config.yaml
num_hidden_layers: 12
hidden_size: 256
num_attention_heads: 8
num_key_value_heads: 8
head_dim: 32
intermediate_size: 1024
vocab_size: 4396
hidden_act: "tanh_gelu"
norm: "layernorm"
norm_place: "pre"
norm_eps: 1e-05
positions: "learned"
qk_norm: false
attn_scale: 0.177
bias: "all"
tie_word_embeddings: true
parallel_block: false
init: "normal"
init_std_qkv: 0.0312
init_std_o: 0.00637
init_std_up: 0.0312
init_std_down: 0.00637
optimizer: "muon_variant"
learning_rate: 0.00119
lr_mult_o: 4.0
beta1: 0.9
lr_head: 0.00658
max_grad_norm: 1.0
warmup_steps: 200
schedule: "wsd"
decay_fraction: 0.551
decay_shape: "pow"
final_lr_fraction: 0.0
batch_tokens: 65536
max_seq_len: 1024
doc_mask: true
train_tokens: 537600000
max_steps: 8204
dataset: "wikipedia_en"
MLP neurons of a small language model. Each row is named by its layer, matrix (down: output weights) and neuron, and shows model dimensions 0-127. Each number is 50 + 15 x the weight over its row's rms, rounded and kept within 0 to 99.
A block is one neuron, or neurons of one layer that tend to fire together. After each block is what it responds to, as a language model described it from the Wikipedia text at the highest values.

L5.down364:48 67 33 45 60 48 56 58 30 58 41 49 29 45 51 38 55 49 63 58 47 52 43 78 43 57 46 40 52 58 16 68 55 64 33 55 50 56 39 60 39 45 52 65 59 42 78 42 59 46 67 80 64 26 39 42 60 65 48 34 29 34 40 28 53 72 46 37 48 27 40 68 55 40 41 50 51 41 27 42 56 46 59 42 56 45 28 44 18 33 39 42 57 37 28 65 37 41 56 72 37 61 31 48 74 50 53 45 39 58 77 32 62 41 39 45 22 25 83 71 65 72 38 38 61 51 51 50
L5.down669:57 70 71 68 29 58 31 44 49 27 46 37 30 35 49 60 58 41 49 35 40 69 75 44 49 62 34 60 48 33 61 40 77 50 20 53 56 43 54 57 38 69 35 55 68 56 32 36 30 54 77 23 58 51 53 55 46 34 68 82 54 11 46 57 59 76 57 59 45 54 24 22 54 55 48 63 55 43 21 65 33 74 60 45 71 50 44 60 47 42 54 68 46 73 37 61 43 33 14 65 38 75 47 55 35 52 52 35 51 66 46 57 39 76 54 45 35 68 41 28 52 28 69 61 54 50 71 40
Relative pronouns and subject words that open a clause after a noun phrase, mainly "which" after a comma, also "who", "that", "it"; weaker on plural endings like clubs, coaches.

L8.down61:33 62 42 44 68 64 26 59 45 67 56 41 54 51 29 50 61 39 84 55 52 55 50 55 30 65 36 40 71 36 54 27 46 91 70 39 41 67 57 63 61 33 49 79 29 70 47 63 46 56 59 51 32 62 55 39 69 50 49 23 60 40 72 34 31 30 33 63 78 43 37 46 60 75 55 61 46 42 50 51 58 35 82 37 52 55 42 50 50 36 57 52 49 61 70 43 53 52 58 32 21 35 64 32 45 76 73 31 56 64 40 71 45 46 36 66 69 49 36 48 88 41 56 31 53 58 49 57
L8.down231:65 36 68 61 59 64 43 50 52 24 62 57 29 54 44 63 44 45 47 49 38 81 70 72 29 45 50 39 25 56 53 60 54 28 53 26 52 48 50 45 45 29 46 55 57 51 35 43 50 54 28 47 35 39 56 47 33 33 42 22 44 57 70 46 41 64 47 60 31 60 36 54 58 46 64 10 57 66 64 62 26 79 22 42 58 88 40 29 44 57 66 33 57 62 41 36 19 47 59 41 48 36 51 55 51 44 50 80 68 34 42 45 44 43 71 36 38 57 38 88 25 58 58 48 59 47 62 66
L8.down320:43 65 54 60 40 19 33 49 43 41 71 53 43 27 39 36 59 25 71 51 52 42 70 67 39 62 00 51 35 34 69 45 35 37 62 52 50 43 31 38 49 38 56 45 47 55 38 53 55 64 33 63 30 45 32 41 82 49 42 50 67 57 64 51 34 42 61 63 32 66 52 42 54 47 48 73 32 29 29 68 43 43 63 45 42 56 48 31 64 42 38 54 48 53 68 53 60 59 62 72 42 47 35 49 30 33 41 68 66 41 59 60 48 38 46 31 48 51 38 43 65 68 48 51 47 48 42 50
L8.down375:38 69 51 64 46 53 56 57 31 58 35 37 33 42 59 66 28 53 56 53 73 65 56 63 78 63 29 56 39 57 41 27 45 65 60 45 39 70 71 36 46 64 22 29 39 41 60 81 57 62 48 48 52 52 80 54 63 67 31 47 40 55 43 71 47 64 47 60 49 39 45 57 50 47 40 64 55 18 51 46 64 42 60 31 55 43 34 37 48 68 58 60 46 49 34 65 36 38 87 36 53 56 71 53 73 65 50 54 51 67 67 56 71 56 54 89 36 42 57 57 94 45 28 56 59 58 55 16
L8.down481:38 54 40 53 41 19 64 41 47 48 04 76 78 26 58 32 59 60 52 36 69 40 34 30 60 54 66 72 54 56 59 48 34 60 64 54 63 37 31 52 49 51 49 59 54 45 22 38 37 26 89 37 63 69 52 58 58 41 41 37 30 66 49 43 36 41 73 75 52 29 53 36 71 49 67 39 43 47 27 38 51 43 62 43 51 83 46 45 54 73 41 32 38 54 61 38 62 75 32 56 57 25 60 41 37 28 39 47 39 63 57 64 60 45 48 60 59 64 63 41 38 55 57 54 56 58 31 43
L8.down501:48 74 37 80 53 49 59 46 62 15 46 40 47 43 57 27 55 46 65 53 81 62 47 46 48 61 47 07 59 55 50 34 32 29 53 65 51 29 40 70 64 70 33 31 48 35 18 25 46 55 49 44 52 84 49 78 52 56 63 62 27 50 70 32 56 39 62 33 47 67 53 33 34 29 49 47 32 59 47 31 60 36 58 81 58 71 58 21 52 76 60 36 30 44 64 43 72 32 53 57 47 54 75 36 74 61 56 74 52 44 47 51 51 61 67 43 58 61 48 36 51 43 37 59 39 67 73 49
L8.down572:48 67 42 45 54 81 27 61 70 30 38 55 36 82 36 23 36 49 40 70 77 23 36 56 62 47 33 57 34 57 56 40 47 58 36 23 52 07 39 69 53 64 32 52 32 74 49 35 40 94 33 47 47 77 14 54 32 28 62 70 49 59 82 60 68 41 35 45 49 59 47 29 42 44 56 52 62 50 60 72 46 13 54 30 41 49 58 61 53 71 33 81 56 32 63 60 19 24 63 52 62 41 42 50 48 44 61 34 42 31 41 49 42 71 50 62 49 73 28 60 50 62 61 50 50 36 50 67
L8.down1011:57 53 46 33 54 44 49 64 34 69 68 62 32 25 55 37 61 24 29 35 57 69 68 68 61 45 64 45 50 31 35 67 48 39 46 39 32 63 30 28 64 92 55 53 63 53 46 48 55 22 58 16 67 41 38 51 64 55 43 57 56 32 30 39 60 54 35 40 42 25 43 37 45 47 51 51 59 34 30 73 41 70 63 44 70 53 51 42 48 67 40 52 57 71 38 45 57 35 59 62 44 36 27 48 53 26 34 57 39 40 49 62 43 42 53 41 43 42 46 56 46 77 51 48 40 59 14 43
Plural suffix pieces ending a multi-token noun, mid-sentence before of, and, for, with, as in kitch-ens, threat-s, specim-ens.

L5.down142:76 45 59 55 37 48 64 61 46 52 28 33 77 56 83 50 61 59 79 65 37 67 32 47 48 59 54 68 67 69 27 24 71 47 72 60 59 44 38 59 51 54 41 51 35 39 77 34 66 49 55 70 55 44 49 98 50 40 44 83 41 59 35 58 17 75 38 59 31 60 58 43 21 55 82 38 40 48 57 58 57 48 30 75 41 49 54 59 29 33 48 47 40 44 65 40 41 58 48 44 16 47 16 72 50 23 71 20 53 43 39 57 82 29 24 34 46 64 62 65 48 60 40 40 73 46 72 52
L5.down617:42 42 48 33 31 46 48 40 65 53 53 43 47 59 38 46 58 29 45 74 43 49 63 56 52 47 51 54 66 62 72 51 45 55 41 82 68 35 43 56 36 46 59 45 48 44 28 52 26 60 78 72 51 48 46 39 85 52 66 53 42 59 60 24 69 56 66 44 45 35 56 44 35 54 81 39 67 61 73 60 65 39 62 49 51 55 48 37 73 48 45 42 51 76 50 48 34 92 57 59 64 46 51 35 61 36 42 51 40 38 91 39 41 33 54 69 43 78 29 41 32 35 61 62 34 71 46 49
Short word-piece tokens inside multi-token words, mostly names, often right after a nasal piece, like Dunfer|m|line, Fern|and|o, Jen|k|ins.

L8.down100:25 47 61 61 37 46 66 56 58 40 33 59 45 56 46 45 36 62 56 50 70 48 39 67 22 43 59 70 43 63 52 65 45 62 49 72 65 26 45 51 11 76 48 49 68 56 43 56 64 66 42 45 61 36 50 46 58 32 42 42 29 46 83 62 73 30 36 66 72 45 40 63 46 65 69 24 28 40 40 60 62 43 36 47 69 62 33 69 44 90 52 32 57 51 44 28 16 17 26 39 28 59 73 72 45 52 64 58 36 47 33 55 66 57 59 43 26 28 62 40 58 44 49 63 56 51 34 80
L8.down246:48 58 62 42 37 26 49 08 42 70 22 33 37 68 22 50 59 56 71 51 56 58 34 26 42 51 64 48 38 48 37 61 61 58 50 30 30 53 46 44 64 99 36 51 48 65 32 60 57 64 46 59 34 59 65 38 48 39 18 45 65 51 65 54 45 45 60 71 69 63 69 45 71 15 53 34 67 77 63 49 45 47 38 55 67 63 38 59 43 69 57 38 52 49 57 25 40 42 51 64 41 27 31 36 41 80 72 60 41 46 27 41 14 60 44 54 25 57 60 64 58 50 52 89 58 48 67 72
L8.down335:17 46 54 40 42 48 14 41 42 45 62 41 50 30 55 21 70 66 41 61 42 60 45 55 34 38 33 67 45 59 52 56 52 31 81 52 73 54 61 45 45 63 41 43 82 58 27 39 36 58 34 40 49 76 43 61 23 56 28 62 71 35 45 26 55 74 53 18 38 53 63 37 60 65 64 35 50 52 47 21 28 24 56 30 45 61 72 56 52 68 61 54 50 54 55 26 40 54 27 32 40 50 41 37 44 70 55 55 26 44 29 36 64 64 67 41 55 34 35 60 33 45 63 52 66 60 49 41
L8.down362:51 60 61 52 37 50 38 40 54 63 58 54 63 73 74 57 37 50 55 54 78 51 44 40 46 81 57 61 40 56 43 44 59 57 81 52 50 37 52 61 84 39 67 61 29 55 34 24 14 36 59 60 41 77 50 57 32 25 40 37 69 53 50 65 61 48 64 63 48 49 47 42 39 60 63 24 50 63 43 45 53 43 30 50 37 65 31 33 40 42 56 45 47 51 52 28 49 54 48 52 20 56 41 62 26 54 60 44 24 55 14 57 43 49 74 60 52 25 32 45 27 43 77 67 80 77 69 56
L8.down700:49 66 67 55 62 34 54 51 50 27 53 20 55 53 38 38 58 62 57 58 70 72 74 62 34 47 50 26 33 47 34 62 63 65 42 51 48 55 50 33 53 57 36 42 47 68 44 52 37 42 67 47 56 40 71 63 48 44 38 29 61 48 44 40 75 47 45 54 35 40 18 59 32 40 72 73 49 52 56 54 50 42 71 88 36 60 40 58 40 84 59 84 44 45 74 62 74 65 43 38 14 60 66 43 60 65 40 47 48 53 45 47 47 56 54 66 58 37 39 58 35 52 49 57 44 49 35 41
L8.down947:58 54 54 35 66 45 30 64 74 37 51 57 63 78 27 67 41 39 48 84 51 78 80 51 37 56 45 49 47 46 33 47 39 73 24 50 31 52 32 38 55 52 73 62 85 51 24 53 71 30 38 34 30 55 38 62 53 64 44 32 69 51 53 38 40 21 03 79 46 70 50 47 60 48 47 36 60 47 52 54 53 36 39 44 24 42 62 41 53 39 57 49 30 66 55 64 52 50 35 55 64 43 30 37 56 65 58 32 67 55 20 42 47 55 49 34 45 66 78 48 49 34 91 67 38 43 48 43
L8.down955:33 52 43 40 68 43 36 64 41 50 54 54 48 04 48 38 26 36 41 43 39 62 61 46 59 26 49 53 46 55 42 59 50 63 47 63 07 42 39 46 36 40 46 66 67 53 36 67 19 55 38 44 36 55 53 75 68 30 49 58 54 45 40 43 52 71 53 43 44 56 53 48 77 63 55 16 56 38 54 19 70 53 57 33 38 46 48 44 18 49 46 40 52 18 12 66 64 49 56 54 42 53 53 64 59 25 67 29 51 44 50 42 60 46 58 53 67 60 44 39 28 79 48 46 76 43 53 56
L8.down1001:74 57 49 64 06 37 37 51 53 57 39 51 46 80 51 38 58 51 53 29 72 85 52 54 33 51 55 51 39 35 01 17 71 59 45 46 57 47 57 71 26 63 28 53 35 50 23 24 52 88 61 57 26 57 58 52 42 52 61 57 14 23 94 30 55 47 47 52 46 40 37 50 33 50 47 42 53 52 53 35 37 48 29 54 50 62 50 66 59 37 48 53 56 41 54 56 67 65 43 41 52 86 93 12 52 38 59 24 57 58 46 45 38 55 59 51 52 54 40 49 61 30 63 72 52 40 66 50
Fires mainly on the article "an" before a vowel-initial noun phrase, as in an era, an entrance examination, an ordained minister; weaker on stray short fragments like a, l, of.

L6.down18:59 48 63 40 74 46 48 43 45 74 50 59 44 55 70 53 52 62 40 54 37 63 62 54 24 35 40 40 45 60 61 62 53 37 70 26 74 49 60 54 29 58 74 35 67 37 14 35 52 50 48 47 41 20 54 74 36 30 43 59 58 65 84 40 60 79 37 46 61 70 46 70 40 23 55 55 56 63 30 49 47 75 57 20 56 57 32 56 78 39 24 57 42 46 73 52 59 18 75 52 74 81 41 75 52 34 57 44 38 49 61 61 70 41 32 57 36 41 60 43 46 54 44 33 51 23 57 48
L6.down108:47 57 65 71 78 53 77 38 42 52 52 67 46 44 30 52 60 45 73 44 36 87 52 58 61 32 59 49 56 37 55 59 27 70 53 53 59 42 59 60 53 58 53 45 39 38 31 35 57 43 61 59 70 48 21 82 14 51 61 43 62 51 73 33 50 54 41 35 37 37 31 64 29 25 60 52 44 46 49 57 45 30 88 60 43 67 39 26 44 56 30 49 31 36 46 58 39 57 54 40 51 58 58 61 54 61 31 56 39 54 87 54 45 59 61 52 49 57 57 69 62 62 51 18 42 46 63 73
L6.down421:40 57 54 63 43 41 47 51 58 30 53 66 49 39 33 25 40 69 40 59 47 28 26 29 52 39 18 30 56 37 28 56 28 59 51 15 32 61 35 42 31 35 61 53 82 40 39 40 38 72 65 73 46 61 70 50 41 89 45 76 50 65 88 15 57 60 65 50 23 56 66 50 74 24 64 57 46 51 36 69 60 47 54 47 49 41 58 34 28 62 37 51 61 40 35 72 33 72 53 69 28 53 56 68 53 35 30 51 62 70 54 41 79 69 51 50 20 51 47 76 64 52 70 49 61 68 32 48
L6.down439:71 52 46 70 50 18 67 74 61 30 88 64 44 44 35 30 72 73 65 62 57 39 54 30 41 41 55 59 57 40 58 49 34 33 53 47 32 58 41 66 39 66 25 92 60 42 56 66 46 57 70 31 51 47 31 76 57 57 71 45 48 59 72 26 45 22 68 44 46 65 78 71 81 55 58 34 65 55 61 45 66 20 49 67 52 58 51 32 44 70 54 44 21 71 43 19 56 70 63 53 48 50 48 37 34 43 42 66 31 59 77 66 44 49 23 24 57 78 45 64 53 63 58 47 56 42 56 50
Final word-piece of plural nouns split into pieces, often before "of" or "in", such as facil-ities, mat-ches, typ-es, st-ations.

L8.down64:52 57 39 33 24 54 24 65 43 40 28 36 18 52 44 53 70 53 67 58 53 48 51 25 56 64 65 36 78 30 34 64 58 69 43 59 40 47 73 64 57 62 35 57 64 23 48 36 47 58 54 48 57 49 45 45 62 58 54 96 31 47 48 67 45 50 41 48 78 31 50 29 51 37 44 36 46 87 72 52 59 53 28 55 36 55 47 39 61 31 44 71 35 22 57 58 42 58 45 38 42 59 67 44 62 58 61 63 80 32 53 52 50 48 38 69 73 78 41 54 49 52 52 44 57 43 54 56
L8.down150:62 56 54 31 75 60 41 40 11 73 46 42 65 34 49 44 68 69 51 44 45 43 78 21 57 36 41 32 47 50 44 34 37 49 66 45 44 84 68 66 36 43 47 43 84 21 34 35 29 50 78 20 22 57 41 65 41 60 46 46 38 79 43 50 62 51 38 60 52 51 56 64 55 49 47 39 42 61 28 66 61 31 30 51 80 78 56 39 69 58 34 25 57 53 44 49 48 83 46 72 56 61 33 59 55 59 76 52 48 55 59 33 49 62 37 75 31 41 91 69 45 42 83 52 33 56 38 45
L8.down160:77 64 50 57 53 36 26 66 59 84 56 62 44 39 43 50 55 74 55 48 50 53 59 64 70 49 47 25 41 39 03 42 52 57 31 49 57 58 69 58 13 63 28 90 26 81 38 57 46 65 65 33 55 63 40 64 64 21 37 25 56 70 64 61 50 69 53 64 39 63 46 46 37 53 26 58 53 67 25 35 66 47 59 24 57 60 61 30 44 56 53 36 40 28 50 50 60 55 69 48 36 68 35 58 28 24 57 59 36 40 79 37 69 51 38 25 58 49 33 29 51 07 48 42 50 25 40 43
L8.down191:67 34 66 71 90 69 46 40 54 55 85 33 48 33 54 42 46 61 51 57 62 27 38 51 35 79 41 61 41 68 35 57 61 58 44 48 43 24 59 45 50 38 37 40 50 47 27 55 32 25 58 63 42 52 56 71 53 44 46 31 64 61 35 20 41 43 45 47 65 29 19 42 48 38 44 63 50 40 78 49 48 37 52 55 48 41 45 57 70 50 49 39 58 62 35 45 76 63 78 38 62 34 67 34 58 62 34 30 54 42 73 33 41 61 24 53 50 44 41 78 42 76 55 45 38 28 40 63
L8.down273:66 59 51 50 55 41 24 22 52 83 55 82 45 53 60 48 60 60 40 56 48 58 75 32 37 39 37 23 41 60 28 24 68 30 54 56 59 54 20 51 36 68 48 83 45 31 33 70 40 54 48 67 23 24 26 36 63 52 81 54 30 49 66 73 50 54 29 46 52 29 44 62 40 64 46 34 38 72 34 52 43 92 33 39 26 56 49 54 55 52 44 50 20 66 40 51 50 54 42 33 64 75 43 38 44 54 44 42 46 55 54 54 38 56 30 54 66 37 77 52 61 65 39 31 36 43 20 53
L8.down275:24 57 39 49 42 63 32 23 61 49 14 33 34 76 44 32 42 46 45 77 67 39 41 92 59 33 57 56 46 41 17 66 54 73 49 37 26 29 39 40 59 49 64 46 63 39 59 27 62 36 31 55 61 58 44 56 48 59 51 49 29 34 80 32 47 78 82 50 49 45 49 39 23 73 24 40 34 45 34 58 45 32 46 80 38 52 48 59 54 38 40 45 52 62 56 63 53 44 72 49 39 70 28 68 61 61 66 42 75 44 45 60 63 30 16 46 41 71 20 57 38 50 70 60 37 74 25 79
L8.down618:51 51 64 42 35 57 66 46 59 52 48 47 45 31 64 52 63 61 51 57 59 46 55 34 42 43 16 51 41 35 56 71 48 57 91 64 67 41 53 60 44 56 28 56 43 45 63 39 40 62 81 29 72 43 56 55 67 21 42 51 37 40 71 41 50 50 53 63 66 45 41 50 59 59 67 59 52 38 60 51 39 25 54 64 50 47 58 15 22 64 48 39 47 49 59 28 84 55 39 51 70 35 73 53 66 61 44 37 72 35 70 56 49 56 41 64 35 63 39 51 69 66 33 59 49 77 66 53
L8.down789:65 68 37 34 68 41 75 37 47 77 40 42 56 46 65 32 34 72 39 61 60 51 44 61 52 67 50 56 42 45 92 39 64 24 43 69 32 48 71 66 31 39 27 62 60 57 48 40 57 80 56 64 20 33 60 29 58 74 41 30 44 42 11 47 16 29 67 22 34 55 68 64 60 53 68 50 55 55 40 49 21 24 48 83 56 22 54 71 64 59 42 10 57 54 45 50 68 64 47 46 21 62 37 46 45 54 57 51 64 26 53 37 36 39 38 34 55 50 24 49 33 30 37 70 20 53 76 31
Short word-internal pieces, often consonants like p, m, ap, in the middle of names and rare words split into fragments: Randol-p-h, Ann-ap-olis, scul-p-tor.

L6.down64:40 81 54 46 66 51 42 21 63 73 67 38 49 90 45 34 65 62 39 58 38 37 68 63 62 56 14 41 36 63 28 75 51 54 75 39 33 49 24 51 33 65 72 43 54 63 53 31 52 21 61 43 57 56 63 57 29 40 16 54 37 60 65 51 64 52 53 60 43 56 45 43 71 59 80 73 59 57 51 50 34 59 36 59 43 46 65 27 64 58 47 29 48 33 32 65 31 42 48 10 26 29 25 48 12 35 74 49 57 61 46 48 67 42 70 35 47 60 43 53 32 47 55 42 72 38 62 36
L6.down104:56 65 23 39 40 55 44 63 45 32 55 56 83 55 59 54 43 42 58 91 62 64 25 22 40 32 62 68 66 33 57 41 31 44 57 68 77 43 48 52 14 54 33 44 29 49 34 48 81 66 47 54 50 51 59 30 70 48 60 21 42 50 41 41 71 42 67 40 56 65 70 62 63 35 61 36 48 55 59 74 59 43 62 27 23 66 59 62 81 34 53 74 55 48 67 45 58 55 43 64 48 29 50 54 38 63 42 15 45 60 47 60 45 48 31 43 51 36 24 88 35 51 75 61 39 36 53 36
L6.down231:40 57 40 59 54 45 47 45 36 62 37 38 60 22 08 64 33 42 70 34 48 73 52 40 47 50 50 62 60 68 41 42 59 54 69 64 27 27 52 60 26 55 39 76 58 49 47 31 43 68 39 49 38 42 63 40 36 65 29 56 45 26 65 35 35 45 61 29 58 38 44 63 61 34 19 59 42 48 39 34 56 62 37 68 60 67 46 43 45 62 51 41 23 61 78 46 51 43 47 43 24 78 56 26 81 15 67 33 40 57 51 52 83 40 63 27 49 33 41 78 49 23 73 59 50 50 50 47
L6.down790:61 26 41 61 54 19 41 32 53 59 66 48 50 52 64 63 77 53 43 44 50 35 56 60 58 51 67 37 77 57 36 44 27 62 43 52 53 52 53 41 12 65 63 62 55 38 78 18 45 48 53 65 35 67 42 51 36 53 55 84 48 22 49 86 40 55 52 53 52 62 56 78 29 46 30 27 50 37 43 60 62 65 67 25 67 53 47 36 42 33 48 43 46 13 69 65 28 64 35 44 19 63 64 47 63 55 43 72 57 50 45 40 20 82 84 39 48 55 59 50 82 23 48 40 73 61 42 46
Mostly the article "an" before a noun (an apology, an influx), plus function words in fixed phrases like "Hispanic or Latino" and "Appearances and goals".

L6.down95:51 57 73 26 23 56 51 36 48 55 60 64 47 57 65 76 56 39 58 21 64 46 48 54 41 46 54 71 29 42 56 50 41 39 58 24 72 48 43 39 46 56 39 77 51 45 47 59 53 58 36 47 43 34 52 36 37 51 32 27 43 74 41 34 68 37 42 64 58 66 64 70 59 33 48 51 35 73 17 48 80 40 46 48 30 40 56 46 64 57 44 61 56 51 40 42 37 57 68 62 49 60 45 62 23 34 68 52 41 60 17 79 29 67 48 16 53 36 73 65 53 89 41 69 48 49 62 60
L6.down269:70 35 44 21 44 48 80 45 62 69 51 59 52 33 40 45 51 46 43 53 46 29 59 43 30 60 31 29 74 59 46 43 76 33 64 51 70 59 40 32 73 62 39 42 58 79 44 29 67 47 38 44 39 63 69 61 47 55 56 36 36 34 72 62 39 78 62 40 73 78 45 44 33 54 66 67 36 61 52 49 50 61 70 63 62 45 53 58 41 42 31 28 64 40 81 62 40 34 65 69 60 42 43 68 74 64 27 70 65 69 53 86 61 47 42 47 71 72 31 45 38 44 51 51 44 56 59 58
L6.down302:54 39 70 73 53 65 33 44 33 70 79 43 68 36 49 30 48 52 38 52 77 84 70 68 52 50 48 31 69 55 38 70 52 53 57 36 40 37 35 34 55 40 37 90 44 24 45 62 39 49 39 74 74 72 42 23 34 55 23 66 53 42 70 36 45 16 42 62 70 66 71 32 36 54 52 42 64 70 69 58 52 28 69 65 44 54 45 43 36 41 72 37 59 26 21 41 73 52 23 66 47 53 30 83 54 70 60 42 51 50 41 49 61 68 53 53 51 39 45 55 70 41 30 65 52 16 72 28
L6.down495:53 42 56 62 44 58 42 33 69 48 44 52 54 45 56 47 52 48 52 49 37 45 38 25 69 68 38 51 50 58 73 54 49 39 53 48 41 57 58 36 31 43 58 53 49 27 21 35 44 45 28 54 53 76 37 48 26 42 88 57 48 59 40 47 66 61 59 51 84 64 42 60 38 78 40 50 41 49 56 52 53 47 63 49 67 29 28 62 52 55 38 41 40 92 48 08 41 67 32 73 31 39 58 21 33 64 44 29 42 60 56 46 74 68 30 50 48 36 43 49 74 33 56 46 40 27 56 47
Short consonant-cluster pieces following a word's opening chunk, mostly after in- or en- prefixes, in multi-piece words, e.g. in|sp|ired, en|j|oyed, en|r|ich.